config.toml
n_layer = 26
n_kv_head = 1
positions = "rope"
rope_base = 10000.0
tie_embeddings = false
batch_tokens = 8192
train_tokens = 107200000
MLP neurons of a small language model. Each row is named by its layer, matrix (gate and up: input weights) and neuron, and shows model dimensions 32-159. Each number is 500 + 25 x the weight over its row's rms, rounded and kept within 0 to 999. Numbers have three digits each. A neuron's up and down rows have the sign that makes its largest values positive.
After each neuron's rows, "fires after" lists the tokens most often just before its 100 highest values on Wikipedia text that the model never trained on. A number after a token or word is its count.

L4.gate253:488482563498451476482462488473533529416447511483533525471516469511523494526502506464506487505476506507476525514485518490515494468475535533487490465479445473503538515450502494484483492502509525501491510547513507479463520530457497544504527534500499502496478548495472532498532451470500485446455548523484538484504500510505474482502482474482494497518490524494507506496507490508494513530526
L4.up253:485506551503474467484459447475541506434445510468526512492496468506490482509478501474516503499505520491480518491500521504515443477508514494465498472472484472527507501460502482482473523532523491511510501546502516489488524553494507547492521544500520491498485565474491518520508424505514472476457528485495513486500522513462504505513453491488491516518472523487494486501497495503521510506519
fires after: " B" 20, " D" 16, " C" 13, " W" 10, "C" 7, " G" 5

L10.gate303:498531457499492510509495534512486527533514504513503549501497470497550473540488480511522485484510505498469484541483484491500547512499500524470486448543498492525487508532508520501551501488554497455496480496524496485532555525475524510484480506507529526514520495487502478483465484484458497486476499465475506504491501523553515511541493486510507416525513485432471500504514512528500453529466
L10.up303:496516470497493494494506494513499520517523522489504520491499460516509490504485462522513455496538503469471487537477506518547551531513478502418454515530486503505486494489545456481488476477525440495453490501500528508516563492474515506446525509540526510519517495473498509489484504479508527505495515504461528511479459497520517546539513481472498443483508458459491492499499490542474474527470
fires after: "\n" 18, "m" 16, "(" 15, " m" 8, " E" 7

L12.gate102:490470480465510475521512514494475457547486510447475496531518486468508512503507493487540445468525493509466498488515544472484548466529448527530471493509501522498519475498506502493511514496511490471410481488458500504502530535481461480503500505477517506487527524501529471492489481507546522502506510486465526543485535478508521513473498539483455453472470477491512458529501495497505514501464
L12.up102:498484478468512495486549481479496503502466510488481492498516456511483491500543490514534518452536513518526530515474504457510517500487486485505485540493531501516498465532503507504495466529464472505489567450486498530550557511393445499504515519494530483526494473491496496506470498503520523512491502497482518530488558500528500497482505494462493493515519474507489483548512508499466511510463
fires after: " m" 38, "v" 12, " M" 11, "m" 8, " d" 7, " v" 6

L2.gate305:519528468480459439534515472489493522550493548464479480491486494480461498490521523523529498528519555517482502522510445525475483526504472512486502467551503477497512488516530523543479500511509517468502505474488491496492460473491493462508512481480467537520440520523435514470500493521508530512506484495474511516543481492538476482536474463480491468500475491499497498427477498495464514537523
L2.up305:505561532510504500520513500459481483527467508467484486521520515506513523505513513527550544470521526503488470521475454500517551563500482520487525445545488485518509498501523471539511530533521511484438523505482524507515506538488481507517517503546493498542510507512462494515460525511510515518525476508498483488512528527514506521452526520472506496538503499510479528507467451458470552482487
fires after: "202" 21, "200" 17, "195" 11, "18" 9, "201" 7

L23.gate247:423503513470404495498516481514485508495499503548521459460496507542494510487541502473487486527508490532479498570493543516522501487495468530520502502534497492512521464507521514516498480509490521440475501511573471503505475478505484497503504529475492468482485509510495536510531509487524507457479539499511527502541535530466469485494499507465490508512493529518487526514491497486461472485521
L23.up247:494477483484470496467465493496480507474484541514488509472503483505490492457480471556482482486516480485538506538487476528508457490530532507502501502526475481541515489497504500517466525521509568481498503552486484493531507513517500494505528531493493498493515487537509480558533496480491454466515508523447469468464503496513527489479500508505511527476503499465541494522470515535427521525511
fires after: " H" 35, " A" 6, " c" 6, " and" 6, " C" 4, " B" 4

L12.gate262:479504493472504532441522514533498494514464463512587496533497484470507491489528480495533476469503485498498476520440528550545500506500463514485483528529508474491524488476490483501523519528489527453494452506485490521488542522530499513511514522526497483531519523490491495512521480450498521471491533512483443482495552502501499463478488556516489503490519499506554512543487547473493504542514
L12.up262:482502474484507501440459499530535525483485500531538505495488526492469469486512546523515429460501469482496516533500519529522468520512474562470475517540536522482513485496464496496529480537484526473515511510502517496479504522524496514535505546468512488511488525504484488518553472500472511484520537517507488492530551463532485456494498514482472528499535529519519553480514536462504496482550
fires after: " ch" 24, " v" 20, " m" 17, " c" 11, " b" 6, " H" 5

L6.gate218:519490476487466545499595477487539512482493514463465463496507490523515488480495461483515499448444500486502493505498513471492512469464472490508476485480507488517481499505507452520504483493534496464480497485483495528502524501552501518505556533468536473516516496485537485544454492535487489503521477511513514531546540526514521528474512511494474455529479479469501452475458489497499510493507
L6.up218:534503472520477541494574466494523505485494515438487507485522475517514491529488524477522494468484485511485498527489511489462517492475475511512520485510496490520514501477493463529512495495520520484487489508486500558474504521494490555517559527483519467480500499499514536511437490496508498465496489511479523550561526503500501519461517489496479508545464475459498487485478506499506478492471
fires after: " m" 23, " M" 9, " k" 8, " E" 8, " V" 5, " K" 5

L5.gate64:482499488446507488514504499481477484471523508512496530468474481434523539525528499512486538547459499509481503506494494519493502478528488500538523469488511503482535467503520553526497495518516482512483495479504571492496494519483481444493497532465511546501482505537509471507508514485527482495495525477466517504526507502507493521495510533474516406481502505471503522563499517533489488472455
L5.up64:490542470477515527477518475486475503505521502486536493464503471498488506502520496526538543500498484505497496502518517499510518498464473509523535515465482483479514502490516543509516492536517497516490521499518596527501479505465468483505502516475518491497515498511515459493523514463513494520520523495516518492571568515500479494472491498519486436558542530456501503567495522509475500516495
fires after: " m" 51, " M" 26, " l" 6, " L" 4

L7.gate162:501508536504453468514461489464533521456445474476542490472529515523494470498458514511500506493481471495517495520460561483500508542511538545477486508509486493492510468477510534519487482512521520462478529531486513533478521486462486513509512512483498496491464477477557499541516503495507477484485528447460533502486489481514474507488456488482520486482503483510519487521505503484489472536548
L7.up162:513504548507510475490528486466542523475473512492529478482506517541507478492504521501502498506500472494508469539499491484513501460525560544451499538499503501507492466439535560541472484512522470501483528523487502474510515507470503491509554497495521472490456477471546502564533498521474481489500479466475526501503455522513471538508480509495505500499527537513508501470498494471444507507555
fires after: " A" 18, " c" 9, " B" 9, " d" 8, "l" 7, "er" 7

L7.gate277:504459477518480470513516499480477481548524489506462477485487502506445453517532512524500480525507536525483485521509541481497479510466460499520495495499467490456518493520485461474460480464506483514504550469481469523516493517494506478490520496484525535494484517487492518469516462491531492462507515471512534478490529498530530444417501466479488474498466529494504467551551518462520498512499
L7.up277:474459497538504490482471503486502461526494479495479480481469502525429485546504510518485499476506522551480479507510516461531499479494471470507484488510503479468493472504482469471443497472518482502514545477510484535502495513498518499474526508455528556502514523498493485474518453502508496448522500488505526492510541479527509477440482485476489485519506507494519483536566517505513458520496
fires after: " M" 35, " m" 17, " N" 10, "." 9, "-" 6, "M" 5